Weights of a small transformer language model.
Size: 12 layers, width 192, 6 heads of 32, MLP 448 SwiGLU, vocabulary 2048, 5.66M parameters.
MLP neurons of a small language model. Each row is named by its layer, matrix (gate and up: input weights; down: output weights) and neuron, and shows model dimensions 64-159. Each number is 50 + 10 x the weight over its row's rms, rounded and kept within 0 to 99. A neuron's up and down rows have the sign that makes its largest values positive.
After each neuron's rows, "fires on" lists the tokens most often at its 100 highest values on Wikipedia text that the model never trained on; "fires after" lists the tokens most often just before its 100 highest values on Wikipedia text that the model never trained on.

L5.gate327:35 47 59 66 46 54 45 42 54 40 55 36 41 45 60 45 49 60 33 49 38 46 66 52 56 54 59 44 67 58 55 46 33 45 50 57 45 51 38 57 45 62 50 51 39 65 56 50 69 64 51 42 70 54 60 59 43 48 58 65 46 63 68 44 52 56 52 60 48 43 52 40 30 34 62 60 31 73 46 48 49 52 59 52 48 66 49 49 58 42 52 54 42 52 46 41
L5.up327:23 53 36 47 60 34 51 50 67 53 53 42 50 53 45 55 49 62 36 36 61 58 60 59 23 48 48 39 66 43 52 43 35 52 65 57 57 55 38 63 50 48 66 52 54 50 37 55 48 44 46 46 54 52 50 66 40 62 52 54 46 54 50 33 30 41 66 54 55 58 52 53 52 37 36 63 46 59 44 48 42 65 53 43 32 66 55 49 63 36 49 68 57 37 37 39
L5.down327:53 46 42 43 42 53 49 44 61 50 57 44 55 53 72 50 41 45 41 47 42 46 61 55 48 54 59 08 55 42 21 44 43 28 46 65 52 54 38 60 28 54 63 36 57 61 32 39 39 45 40 58 46 53 34 45 21 53 68 47 54 61 56 46 31 49 45 49 72 42 45 48 52 46 49 44 59 58 51 45 52 53 64 46 42 67 46 43 53 34 43 62 63 41 60 50
fires on: "\n\n", "=="
fires after: " |", ".", ")", "\n\n"

L3.gate405:36 44 40 59 43 45 50 43 52 51 41 32 32 58 80 57 55 55 28 47 47 38 58 47 43 29 48 38 60 51 47 53 49 53 41 58 54 35 40 37 60 57 58 43 65 57 55 60 47 59 51 71 65 56 53 69 43 44 57 41 55 64 52 49 50 47 67 35 50 40 42 37 64 49 54 37 43 46 49 52 46 51 52 25 47 46 47 53 42 30 38 66 67 50 45 33
L3.up405:31 41 38 53 52 47 43 36 52 46 42 35 52 50 74 52 59 65 37 51 42 47 53 49 43 33 33 32 59 58 38 42 40 49 55 63 60 49 48 42 65 54 57 34 61 62 54 52 57 48 43 61 50 58 63 64 28 53 73 52 48 61 36 56 40 41 62 34 48 43 56 45 63 59 45 36 37 49 53 51 42 48 43 38 50 50 29 54 45 45 40 57 55 33 42 32
L3.down405:43 46 51 53 56 48 45 44 54 52 47 30 50 51 62 47 62 60 31 47 46 51 58 46 42 32 33 04 27 56 00 53 43 43 48 57 57 64 35 43 41 65 45 42 47 57 47 53 52 59 40 54 50 52 52 53 33 47 57 48 58 57 48 48 17 46 70 47 62 47 45 50 52 53 47 37 46 55 57 44 51 49 51 40 56 47 45 60 57 64 54 64 55 42 53 45
fires on: "\n\n", "\n"
fires after: ".", " |", ")", ")."

L3.gate67:52 56 32 60 56 43 59 63 68 50 43 50 60 56 53 49 58 65 51 48 36 47 45 74 53 44 33 58 61 39 51 44 29 41 58 57 65 40 64 51 45 28 53 45 60 41 48 43 35 48 57 44 74 47 36 50 57 41 38 56 52 40 48 57 64 69 36 55 60 36 42 63 59 49 44 55 41 66 48 45 48 40 48 43 28 34 41 51 62 44 37 65 50 50 49 43
L3.up67:40 64 44 54 53 54 40 70 61 40 41 47 38 53 56 45 69 47 53 45 63 59 45 46 31 43 61 44 51 69 35 53 47 46 55 40 38 35 41 55 57 51 50 49 39 51 59 55 39 49 56 53 51 47 43 51 51 63 34 56 30 36 23 54 63 56 60 62 51 47 42 51 49 36 62 47 68 45 50 50 54 52 31 42 57 50 59 37 26 48 55 42 52 59 39 33
L3.down67:64 35 68 58 67 66 65 30 40 36 46 60 53 57 62 27 61 59 49 62 50 53 61 49 48 37 65 64 28 61 68 60 48 53 58 51 56 51 55 56 47 38 45 71 41 27 51 57 40 43 54 55 67 42 47 42 43 37 67 54 61 47 45 56 60 65 43 48 55 41 51 55 40 50 34 65 71 49 55 47 55 64 38 42 48 53 63 54 58 40 60 49 64 53 50 52
fires on: "ad", "ed", "ag", "ul", "iv", "ol"
fires after: " B", " b", " C", " S", " P", " Br"

L3.gate169:58 52 48 57 51 47 35 51 44 47 56 59 29 54 65 60 41 32 50 38 56 30 44 56 43 59 54 57 51 48 52 54 54 51 46 64 52 49 61 42 52 40 59 53 42 74 39 51 45 41 42 42 70 38 56 55 44 30 35 60 47 26 71 38 56 45 55 39 37 57 39 59 40 63 31 42 33 43 52 41 52 46 46 47 33 64 73 52 65 38 49 54 33 44 49 57
L3.up169:53 51 43 43 61 65 30 37 69 23 25 68 37 38 60 59 43 54 66 46 48 25 69 42 45 24 75 39 56 71 61 49 50 52 53 58 54 58 47 70 40 55 64 38 31 60 53 46 52 54 44 42 55 54 50 62 58 60 45 59 42 44 48 46 57 66 56 54 51 48 64 46 35 42 43 50 48 61 48 44 50 47 45 43 47 42 43 54 68 57 32 48 50 59 52 31
L3.down169:39 49 46 80 39 67 48 49 33 37 53 52 51 52 63 59 51 46 59 61 50 53 59 48 40 46 49 64 67 40 68 66 37 45 54 61 58 40 58 64 48 58 50 60 50 42 34 50 70 46 52 41 45 58 51 33 36 47 30 42 48 52 46 48 53 39 52 45 40 59 48 47 44 61 63 52 54 47 64 39 62 47 36 54 33 54 48 57 55 54 44 66 57 33 61 56
fires on: "er", "ough", "il", "el", "um"
fires after: " s", " S", " th", " B", " Th"

L5.gate242:48 44 39 55 63 45 55 58 63 52 54 57 55 47 64 62 40 48 38 35 54 52 65 61 51 56 48 47 68 51 43 56 33 47 77 72 46 36 57 33 43 35 56 48 55 57 50 49 35 52 46 56 49 48 54 67 49 51 40 59 35 59 57 42 46 70 57 13 47 60 36 49 45 44 50 36 47 52 56 35 50 45 49 45 31 58 58 53 69 34 39 52 59 39 41 53
L5.up242:39 35 49 66 44 53 51 43 66 48 47 58 57 49 55 47 53 53 42 55 34 46 46 52 29 40 59 32 58 50 58 56 55 28 51 49 42 41 49 42 47 55 59 45 54 52 37 48 53 57 44 51 67 53 69 49 41 56 43 41 52 38 56 49 45 70 52 52 65 40 55 32 34 60 37 81 54 39 69 60 49 19 44 54 44 49 53 52 58 61 47 50 48 64 40 47
L5.down242:49 55 57 48 53 68 47 37 53 31 53 45 59 38 69 65 45 57 57 55 48 44 49 44 43 48 61 07 57 46 54 55 40 27 57 49 54 46 63 39 45 47 40 38 59 56 49 40 66 48 35 51 56 41 50 53 34 64 43 51 54 45 73 32 35 58 51 55 65 34 67 43 43 35 60 64 50 43 60 44 48 46 44 57 45 45 45 42 48 82 31 52 61 36 43 61
fires on: "\n\n", "ough", ",", "\n"
fires after: ".", " th", " this", "th"

L5.gate392:43 40 32 53 42 37 53 47 65 43 43 38 49 46 59 39 41 45 59 47 48 47 56 45 40 57 43 41 54 58 57 56 53 42 40 48 50 49 47 55 45 34 43 45 34 60 41 19 48 53 53 48 68 41 44 60 49 51 26 65 45 52 52 49 77 68 57 49 39 49 43 48 42 63 62 53 34 72 50 43 47 43 53 53 45 52 63 48 46 52 46 52 46 44 35 50
L5.up392:49 20 37 46 40 33 59 38 60 54 54 45 41 36 52 48 42 40 53 38 47 42 51 57 54 44 65 42 50 59 51 49 62 53 51 51 48 73 42 67 37 49 32 39 50 63 34 30 56 35 57 56 52 32 56 54 46 52 39 52 62 47 42 53 58 59 55 39 62 50 55 28 59 51 48 66 40 53 64 56 36 64 43 57 48 62 38 42 49 54 50 51 54 43 39 41
L5.down392:39 43 21 29 50 46 60 62 48 50 64 37 43 36 62 53 60 53 70 48 49 40 54 47 53 61 69 47 46 49 47 76 67 44 59 48 56 60 46 57 50 41 54 54 48 62 38 47 57 47 37 79 53 37 54 49 66 47 37 44 40 33 57 48 61 37 52 34 58 57 65 38 41 55 44 59 46 43 45 37 46 54 43 63 49 74 45 43 59 34 53 53 42 55 52 66
fires on: "ough", "ide", "l", "augh", "k"
fires after: " s", " S", " v", " th", " f", "S"

L8.gate299:66 58 32 36 36 34 64 49 54 35 55 54 47 65 55 64 23 41 42 56 52 44 49 52 48 49 46 46 44 53 55 35 35 59 48 61 54 44 48 55 46 41 62 51 54 67 32 30 52 48 48 56 39 52 53 31 58 57 39 38 53 58 60 48 54 53 59 57 50 55 60 48 48 49 47 57 57 68 65 53 51 42 64 34 51 43 53 37 55 40 32 51 81 31 48 53
L8.up299:59 56 32 58 41 26 47 38 51 61 51 45 24 39 45 59 53 38 35 65 51 55 31 58 37 59 62 40 69 67 53 54 70 45 54 37 48 48 41 55 53 59 28 34 51 43 48 54 55 51 59 52 61 30 44 60 55 48 52 45 60 45 58 63 60 49 51 54 54 37 40 54 55 45 48 53 41 32 41 65 57 56 60 55 52 44 69 58 55 67 55 44 41 60 46 35
L8.down299:58 28 57 41 60 35 54 53 56 38 64 54 29 42 52 69 36 44 47 44 56 43 46 51 49 54 58 51 43 46 52 38 45 52 41 60 58 52 49 49 57 57 41 51 47 54 65 43 43 48 45 48 39 40 47 72 47 46 44 49 57 51 43 74 63 54 43 61 49 60 54 41 50 50 65 52 45 60 58 33 62 57 31 45 54 43 54 49 39 34 67 33 53 41 46 49
fires on: "l", "r", "n", "ul", "ed"
fires after: " J", " S", " s", " l", " L", "Y"

L8.gate252:45 35 46 48 37 37 62 49 40 48 44 55 37 55 58 54 55 56 33 53 46 40 62 45 40 59 32 42 62 43 62 42 51 63 51 41 55 55 46 50 56 49 37 69 52 34 36 64 43 45 42 49 56 48 35 59 59 48 46 57 59 30 61 28 62 57 59 42 56 44 51 43 50 55 49 37 52 62 57 61 57 53 55 63 57 69 57 48 33 36 43 43 59 45 49 26
L8.up252:44 49 30 50 62 42 61 37 55 48 44 65 38 51 74 43 63 54 50 48 49 46 43 45 46 45 63 53 44 38 51 54 63 37 44 60 41 48 51 46 44 68 42 63 55 57 56 58 19 40 50 44 69 56 47 38 53 60 63 61 17 50 44 45 44 51 55 41 60 61 50 64 43 54 50 62 58 50 47 45 52 65 49 42 51 44 52 43 50 50 27 40 29 40 55 38
L8.down252:27 65 51 43 50 48 38 47 68 44 44 58 57 45 40 49 56 50 54 41 36 46 44 59 45 58 33 51 41 56 65 46 45 46 44 45 57 60 62 57 43 44 45 68 67 53 50 52 75 19 54 49 61 35 47 66 52 53 45 52 45 52 46 46 65 55 54 43 57 45 63 55 38 45 55 46 70 56 33 49 43 63 52 50 59 37 48 55 46 60 75 48 59 43 66 53
fires on: "a", "ag", "u", "o", "il", "ort"
fires after: " M", " B", " m", " D", "B", " C"

L5.gate181:60 56 44 38 51 49 37 43 38 46 59 47 21 53 55 41 47 52 37 45 43 40 43 54 49 59 29 56 47 51 60 44 54 57 52 34 48 52 41 54 64 43 28 60 60 53 48 49 45 39 53 38 71 47 48 48 51 48 55 57 48 58 38 51 61 55 48 43 34 60 42 67 40 69 62 34 38 55 52 60 51 76 52 42 34 65 40 53 33 35 51 35 50 53 83 52
L5.up181:55 48 60 49 65 57 49 46 51 47 67 50 47 27 53 44 50 39 51 46 53 64 37 59 38 72 52 54 32 53 55 63 60 44 39 60 43 35 38 60 52 42 54 55 56 50 46 57 48 54 51 22 46 49 45 33 65 29 47 51 41 28 36 67 35 47 44 59 52 41 44 57 35 58 57 42 48 45 50 60 57 61 56 52 55 55 64 58 71 56 64 46 41 46 42 48
L5.down181:66 50 44 48 45 49 58 51 53 43 37 33 72 58 53 58 51 44 61 68 59 48 57 60 36 66 62 35 59 58 28 54 49 42 48 69 50 54 58 64 52 47 52 53 63 52 45 48 62 62 36 51 49 48 53 46 48 43 58 59 34 34 54 53 50 54 51 36 50 56 44 48 54 56 53 79 48 41 54 46 56 32 46 61 54 45 57 41 55 63 49 50 48 54 42 41
fires on: "s", "z", "t", "ats", "ed"
fires after: "/", "-", " M", " r", " C", "un"

L2.gate36:37 57 56 48 41 33 47 51 62 54 47 43 35 62 66 67 60 53 41 32 75 67 51 58 60 67 47 65 44 50 56 43 56 40 40 57 46 48 39 71 52 51 73 62 49 42 48 41 38 50 55 38 58 59 33 50 56 33 54 58 55 56 61 44 71 50 60 49 54 52 39 58 47 39 52 58 57 49 57 44 48 41 59 46 48 43 45 48 63 56 51 49 66 48 51 56
L2.up36:39 57 60 47 36 34 47 48 57 50 42 42 34 60 65 67 53 52 41 34 79 63 45 54 57 71 43 71 46 59 55 43 56 41 38 52 45 48 43 71 52 56 71 59 51 43 47 43 41 47 58 41 63 56 37 52 57 39 52 53 54 54 59 40 75 48 59 49 49 43 43 59 46 35 54 57 53 53 59 42 48 44 57 45 44 43 39 49 62 53 58 46 64 51 45 55
L2.down36:59 57 55 60 64 44 51 50 50 51 55 57 35 54 62 66 48 46 46 30 59 53 48 54 55 60 44 62 32 63 35 48 56 58 32 61 44 51 57 50 29 58 50 60 39 50 47 37 37 45 56 49 53 53 54 45 65 46 64 41 43 60 58 43 43 49 64 55 59 44 41 58 51 44 51 67 72 44 60 34 58 43 46 54 49 33 55 52 34 71 73 50 54 54 59 63
fires on: " January", " March", " April", " February", " July"
fires after: " in", " on", "In", "On", " In", "1"

L3.gate300:65 58 62 53 65 48 53 45 66 37 41 42 59 59 67 47 57 38 35 60 30 56 53 40 44 59 67 66 49 47 63 54 52 44 50 57 60 56 33 66 59 47 58 60 57 50 45 46 49 48 63 34 64 42 45 63 75 52 37 65 49 44 33 53 74 68 46 60 35 49 46 44 66 68 47 33 32 53 55 62 47 55 54 52 43 59 49 58 39 44 54 53 46 51 69 53
L3.up300:52 38 66 62 56 30 53 34 55 58 65 77 51 45 52 48 35 55 54 48 58 31 58 63 56 39 66 29 64 50 46 53 58 51 61 41 48 42 63 57 43 32 41 45 50 59 60 52 46 40 60 66 51 44 40 55 48 66 59 40 52 39 59 70 62 60 65 56 44 63 39 65 35 54 62 53 32 42 68 49 60 51 48 47 45 51 44 36 41 45 46 38 35 66 49 45
L3.down300:37 24 58 53 56 44 76 61 52 61 57 44 42 42 50 39 50 25 55 39 34 47 35 66 45 44 48 68 27 41 47 49 30 47 47 45 65 55 42 56 70 49 54 47 38 29 52 58 63 47 48 47 76 44 45 41 48 32 51 59 56 64 38 49 40 55 37 44 45 59 39 63 48 52 50 65 56 37 44 49 37 47 45 71 38 55 44 52 31 50 61 36 43 56 41 47
fires on: "k", "a", "u", "iv", "ot", "ag"
fires after: " B", " b", " c", " s", " f"

L3.gate319:18 64 43 42 49 44 41 55 44 32 21 61 47 40 61 47 50 42 47 68 29 42 50 26 55 56 45 64 59 55 53 27 57 51 32 55 43 58 73 36 70 54 59 36 47 33 35 53 55 42 39 59 60 67 57 53 32 51 54 71 42 47 45 64 62 58 58 36 38 37 54 46 30 63 51 59 43 51 46 40 38 54 41 41 45 48 38 61 46 45 53 40 53 59 62 56
L3.up319:44 40 35 54 65 41 47 55 46 30 57 62 41 52 59 43 58 68 35 47 41 33 39 56 41 62 60 51 55 51 43 43 41 36 52 41 53 53 59 65 37 48 38 55 36 55 63 60 59 47 43 41 44 57 51 53 48 48 52 49 55 35 56 39 57 49 44 39 52 42 65 62 43 42 59 49 41 59 40 54 47 69 56 38 63 77 48 48 45 50 41 42 58 63 39 58
L3.down319:49 61 47 44 48 59 31 43 51 52 43 56 32 51 53 37 57 40 52 64 45 67 56 67 65 42 74 71 43 37 54 50 36 55 66 42 41 53 51 65 45 47 48 56 56 50 48 53 42 36 61 58 64 46 50 50 40 53 45 45 53 52 73 59 46 61 59 50 61 31 59 40 41 39 48 68 65 47 43 52 40 62 60 54 50 37 62 50 51 45 46 47 58 54 50 49
fires on: "er", "en", "et", "or"
fires after: "-", " s", " c", " (", " d", " F"

L5.gate420:47 29 58 59 32 37 45 44 51 48 62 52 46 52 80 43 53 47 39 46 45 33 50 46 45 56 47 46 58 37 47 45 60 51 59 57 40 33 63 43 48 57 55 36 51 56 43 41 58 46 46 56 67 74 46 59 32 52 51 52 46 62 58 41 53 60 47 57 46 49 46 64 61 48 53 47 42 49 74 44 53 25 61 44 55 48 35 58 40 50 56 70 66 44 69 44
L5.up420:57 45 33 62 46 37 58 43 60 49 48 70 57 45 63 54 48 33 52 49 38 31 52 53 39 45 40 38 33 48 21 60 41 59 53 62 56 47 53 43 22 65 51 45 62 68 32 27 50 45 24 49 58 62 52 50 35 56 49 61 50 43 45 33 32 54 50 57 65 42 51 50 39 58 47 52 64 41 58 36 53 31 41 47 45 50 54 52 55 70 61 56 55 37 49 42
L5.down420:58 50 33 54 40 38 48 60 48 40 58 56 61 39 63 59 52 56 46 45 56 33 50 58 46 52 46 27 29 49 00 60 37 53 67 58 51 56 55 47 44 55 58 57 66 60 50 39 58 53 34 60 33 38 37 53 33 61 54 58 52 44 40 42 21 53 46 45 69 34 74 42 55 58 49 48 57 43 53 56 50 48 42 52 46 49 57 43 56 66 47 56 49 28 53 45
fires on: "\n\n", ",", "."
fires after: ".", "\""

L8.gate223:31 45 59 51 33 33 38 39 34 53 54 51 48 73 59 46 49 48 47 39 65 42 42 49 59 41 62 57 60 53 62 49 48 51 33 33 59 44 38 48 48 46 47 40 33 55 43 24 51 52 74 50 53 57 62 52 39 59 31 83 55 61 56 51 43 41 53 51 51 54 38 45 51 35 45 44 64 50 56 34 59 54 39 50 69 48 50 58 56 41 46 57 37 51 50 65
L8.up223:67 51 36 47 48 43 33 52 17 58 51 46 43 64 30 57 53 54 54 35 47 40 61 50 40 57 58 46 40 60 52 49 53 67 59 58 44 40 69 52 43 50 56 42 33 62 57 60 50 52 45 64 71 54 53 48 60 64 53 44 61 48 40 62 42 38 56 45 67 41 42 47 41 45 53 47 54 69 59 48 35 49 51 60 44 38 43 40 36 61 45 58 55 65 57 38
L8.down223:29 56 35 56 55 56 30 37 34 68 46 65 47 54 63 46 48 70 32 49 34 54 62 63 46 44 39 50 51 45 49 47 64 78 47 38 51 42 56 59 45 69 51 43 65 52 45 47 50 45 60 63 43 39 43 54 43 54 48 32 71 61 60 60 26 48 42 55 65 59 45 46 44 62 47 50 63 53 50 60 48 50 34 58 51 33 46 55 39 72 46 49 40 36 61 57
fires on: "ust", " cent", "em", "as", "ast"
fires after: " e", " J", " j", " S", " A", " s"

L5.gate170:55 52 56 34 47 49 43 46 49 46 55 64 52 61 44 53 61 47 68 50 55 54 53 48 50 69 45 41 26 84 49 50 73 52 32 51 50 45 54 53 38 55 47 53 62 44 28 40 46 49 64 52 33 40 44 41 62 42 41 40 54 32 49 50 45 72 53 51 55 51 56 49 52 63 24 52 38 63 58 61 51 51 62 48 44 37 49 59 49 49 51 54 52 45 54 55
L5.up170:52 51 54 23 62 32 51 44 62 56 68 28 48 56 52 55 41 57 58 37 52 55 42 75 44 57 51 47 55 51 53 62 54 39 67 41 55 65 45 60 50 44 58 56 46 56 42 44 63 41 42 66 45 27 46 48 35 65 33 53 52 60 63 33 63 53 62 40 52 44 59 55 44 40 50 62 40 55 67 42 55 62 51 47 41 44 64 52 60 54 58 40 55 41 39 53
L5.down170:44 38 37 46 47 44 52 54 33 43 37 54 28 50 50 57 49 49 64 48 59 55 34 44 49 50 48 66 48 58 65 48 46 49 43 56 38 55 41 47 57 63 41 45 29 65 52 45 56 51 59 53 60 50 43 36 63 39 46 60 49 34 54 47 56 49 50 54 37 27 47 62 58 72 48 69 53 54 48 41 49 36 45 59 61 32 55 34 38 40 48 51 29 59 48 48
fires on: "y", "g", "r", "S", "uk", "le"
fires after: " J", " Geor", " I", "if", " l", " S"

L3.gate150:67 48 47 50 54 53 57 48 58 59 46 55 68 48 75 67 34 58 52 49 49 50 47 54 43 34 44 28 56 61 43 51 63 52 51 63 55 56 41 50 50 39 50 35 54 54 52 48 45 45 43 39 65 49 61 32 54 60 55 67 56 53 68 49 41 63 43 49 36 55 52 66 56 68 54 42 48 33 56 44 44 39 53 32 48 63 59 46 33 47 40 46 56 44 54 54
L3.up150:44 42 52 41 48 44 57 50 57 55 28 57 38 35 64 70 46 48 59 48 58 40 60 47 40 28 53 50 53 47 48 42 47 53 43 57 67 55 55 43 44 77 36 46 56 49 55 30 47 32 54 53 77 38 47 45 62 64 55 76 43 64 38 52 52 64 42 54 40 49 45 74 45 59 37 60 40 52 57 57 51 54 41 56 54 47 51 55 48 63 39 42 49 41 46 37
L3.down150:44 39 57 64 36 45 44 31 44 51 45 55 36 35 40 52 49 46 48 43 76 49 54 56 41 42 55 66 26 37 63 48 40 55 42 43 46 65 37 52 52 59 42 56 55 59 56 53 58 33 47 56 55 47 46 60 41 51 61 28 54 38 25 58 43 36 50 60 66 44 41 43 50 56 56 56 42 53 50 55 49 66 30 58 46 32 56 62 44 49 83 40 42 54 41 28
fires on: ".", "a", "r"
fires after: " B", " C", " St", " F", " c", "B"

L3.gate187:50 47 53 32 32 36 43 45 42 68 54 44 59 53 65 53 30 61 55 39 51 34 52 61 49 48 37 47 75 42 57 40 52 49 43 48 42 30 60 37 53 33 40 58 61 46 49 51 50 38 49 68 65 52 48 67 46 47 34 49 42 71 55 52 60 76 54 39 62 39 52 60 49 43 47 30 46 65 38 55 41 50 49 44 47 56 43 42 53 55 33 37 43 59 51 45
L3.up187:58 50 35 43 44 45 48 36 36 63 44 49 48 55 59 49 50 59 44 34 46 62 43 51 52 47 42 44 50 54 39 60 36 41 43 57 52 53 47 43 35 40 47 42 65 66 60 51 55 49 37 56 48 59 53 40 43 58 45 66 69 49 61 38 25 52 51 59 68 35 54 54 46 55 55 49 39 55 50 43 35 50 44 61 51 41 49 45 52 53 45 39 52 39 30 40
L3.down187:44 57 56 54 46 56 56 46 48 65 37 47 54 40 58 60 55 57 56 46 45 59 61 43 47 53 63 21 53 42 11 55 48 42 39 58 68 64 40 66 48 29 40 36 50 75 46 49 45 54 38 50 46 71 49 35 52 58 45 43 58 59 58 40 30 47 51 50 77 51 62 55 44 55 57 61 52 40 51 50 52 57 44 47 55 42 52 66 58 53 27 34 74 51 41 52
fires on: "\n", "\n\n", "areer"
fires after: ".", ")."

L5.gate71:47 45 46 36 42 38 46 52 67 33 44 66 56 61 66 67 48 71 60 58 51 48 59 36 42 45 38 46 60 48 49 51 45 53 53 62 40 58 72 68 42 55 51 34 49 38 51 46 54 48 34 47 52 61 52 54 39 61 50 51 44 44 44 43 49 55 47 43 50 36 47 27 44 61 33 50 65 51 56 55 42 47 42 56 37 58 74 60 44 59 62 48 51 43 46 54
L5.up71:68 66 39 43 42 64 43 53 35 21 32 61 49 45 46 45 55 48 57 55 46 51 49 55 63 43 46 59 47 50 50 31 47 52 32 35 46 47 68 70 51 48 41 41 36 38 45 33 53 48 48 54 41 58 46 50 40 58 59 51 27 51 40 56 73 53 63 51 42 51 43 70 60 53 44 31 51 50 34 45 52 64 17 39 40 51 54 58 44 43 43 50 31 47 61 54
L5.down71:53 54 42 49 48 69 41 62 39 61 56 57 60 63 23 40 48 44 48 61 58 58 52 64 59 53 54 65 55 53 68 41 52 63 44 39 56 52 43 61 47 46 49 51 44 33 51 51 20 45 61 48 33 41 59 28 43 51 68 61 52 62 47 46 61 44 51 42 56 39 61 43 65 43 44 37 55 33 44 49 74 48 50 54 42 55 61 49 56 27 24 40 38 45 50 57
fires on: "6", "7", " ", "5", "0"
fires after: " ", ".", " (", "-", "\n"

L3.gate149:49 43 56 55 54 40 49 39 53 52 51 70 43 40 54 42 46 56 45 60 31 64 35 31 56 46 42 44 68 43 54 43 66 50 47 52 43 54 58 63 65 48 42 50 62 41 57 52 50 43 34 54 64 70 47 47 45 59 38 59 42 64 55 57 58 66 54 50 40 41 51 52 26 67 64 48 46 46 54 52 52 31 52 51 59 49 48 45 31 41 46 54 57 45 50 62
L3.up149:43 48 62 66 63 60 46 45 35 68 37 30 43 41 60 41 67 56 50 49 63 54 49 38 61 62 65 60 40 58 52 39 51 42 67 40 57 48 50 58 48 52 46 66 53 54 47 80 49 39 49 72 54 45 42 41 33 48 46 54 45 54 52 59 42 40 74 34 49 52 56 65 45 61 53 35 58 61 72 37 47 47 36 48 39 40 39 45 59 34 42 56 52 53 44 56
L3.down149:47 25 49 55 57 37 58 40 48 54 54 39 41 61 53 56 50 59 41 55 31 48 45 52 55 66 40 41 55 62 30 52 53 45 39 64 59 44 41 45 53 47 51 61 59 48 50 46 38 47 41 32 53 47 51 52 30 50 50 41 44 21 59 43 73 41 53 50 68 33 42 45 45 44 48 30 55 39 71 47 46 53 49 56 37 49 40 57 55 71 44 57 44 40 52 50
fires on: "is", "op", "o", "at", "T", "ro"
fires after: " wh", " w", " b", "h", "Th", " U"

L3.gate46:52 49 61 75 44 55 51 51 50 47 46 57 30 38 73 51 74 45 35 53 29 64 49 30 51 44 48 56 64 59 72 53 44 52 59 47 47 58 55 60 55 43 46 37 46 41 53 50 55 62 70 35 55 67 51 62 56 45 62 38 42 63 48 38 51 73 58 21 49 35 42 55 33 58 62 38 47 57 59 58 42 47 50 45 53 50 70 53 40 52 58 48 25 60 40 45
L3.up46:58 32 61 48 53 52 47 67 50 58 45 52 47 47 71 58 62 56 60 62 43 45 58 32 46 36 51 65 37 60 41 67 53 47 31 80 56 43 41 53 48 53 46 54 58 49 34 60 45 72 41 53 53 53 50 39 51 50 41 60 32 65 66 20 42 48 42 44 60 43 52 66 49 43 48 55 75 37 65 41 48 47 49 44 58 45 41 49 49 38 52 65 44 56 65 45
L3.down46:57 49 59 56 63 35 57 59 44 58 59 45 38 48 62 55 46 49 54 50 61 61 57 39 42 58 59 36 57 52 45 52 54 52 57 62 64 44 54 37 41 46 72 68 63 70 62 64 58 31 39 55 43 49 62 41 30 52 54 39 54 53 32 47 45 51 37 58 42 45 47 51 64 39 54 50 56 30 54 62 45 57 49 61 43 36 58 58 48 65 74 56 35 45 33 41
fires on: "at", "ro", "hen", "ant", "air", "ory"
fires after: " w", " wh", " W", "W", " St"

L3.gate326:47 29 35 39 42 36 49 43 46 38 45 59 36 52 42 51 57 38 41 36 40 22 56 49 52 43 48 59 59 65 54 44 64 59 45 37 46 41 68 50 59 34 62 44 47 52 56 54 44 31 48 43 35 45 54 40 26 39 56 55 54 38 56 35 42 54 67 58 48 41 71 55 44 56 54 62 47 47 59 59 42 51 65 57 39 49 40 47 39 45 45 52 66 72 49 65
L3.up326:44 42 37 48 49 46 51 47 37 56 45 44 37 38 40 50 53 48 57 56 50 34 51 53 51 67 50 38 59 57 43 55 48 47 67 43 45 55 64 44 58 59 42 46 43 35 67 52 57 50 45 58 43 26 53 46 38 45 77 42 51 44 40 52 52 51 60 30 45 50 51 45 42 39 45 50 60 59 24 38 65 49 67 45 43 47 55 33 58 49 48 61 68 53 53 38
L3.down326:56 55 52 52 49 47 27 60 50 48 66 38 38 49 51 64 55 61 45 56 63 61 62 60 55 53 57 63 45 52 29 50 47 52 52 49 50 54 40 50 45 42 58 63 47 59 54 43 64 45 63 69 61 51 68 62 45 53 61 65 54 45 69 46 61 53 55 72 66 27 53 50 60 42 59 65 50 57 41 53 44 47 53 51 46 37 53 68 46 66 40 65 48 26 40 53
fires on: "re", "av", "er", "un", "el"
fires after: " f", " F", "-", " (", " re"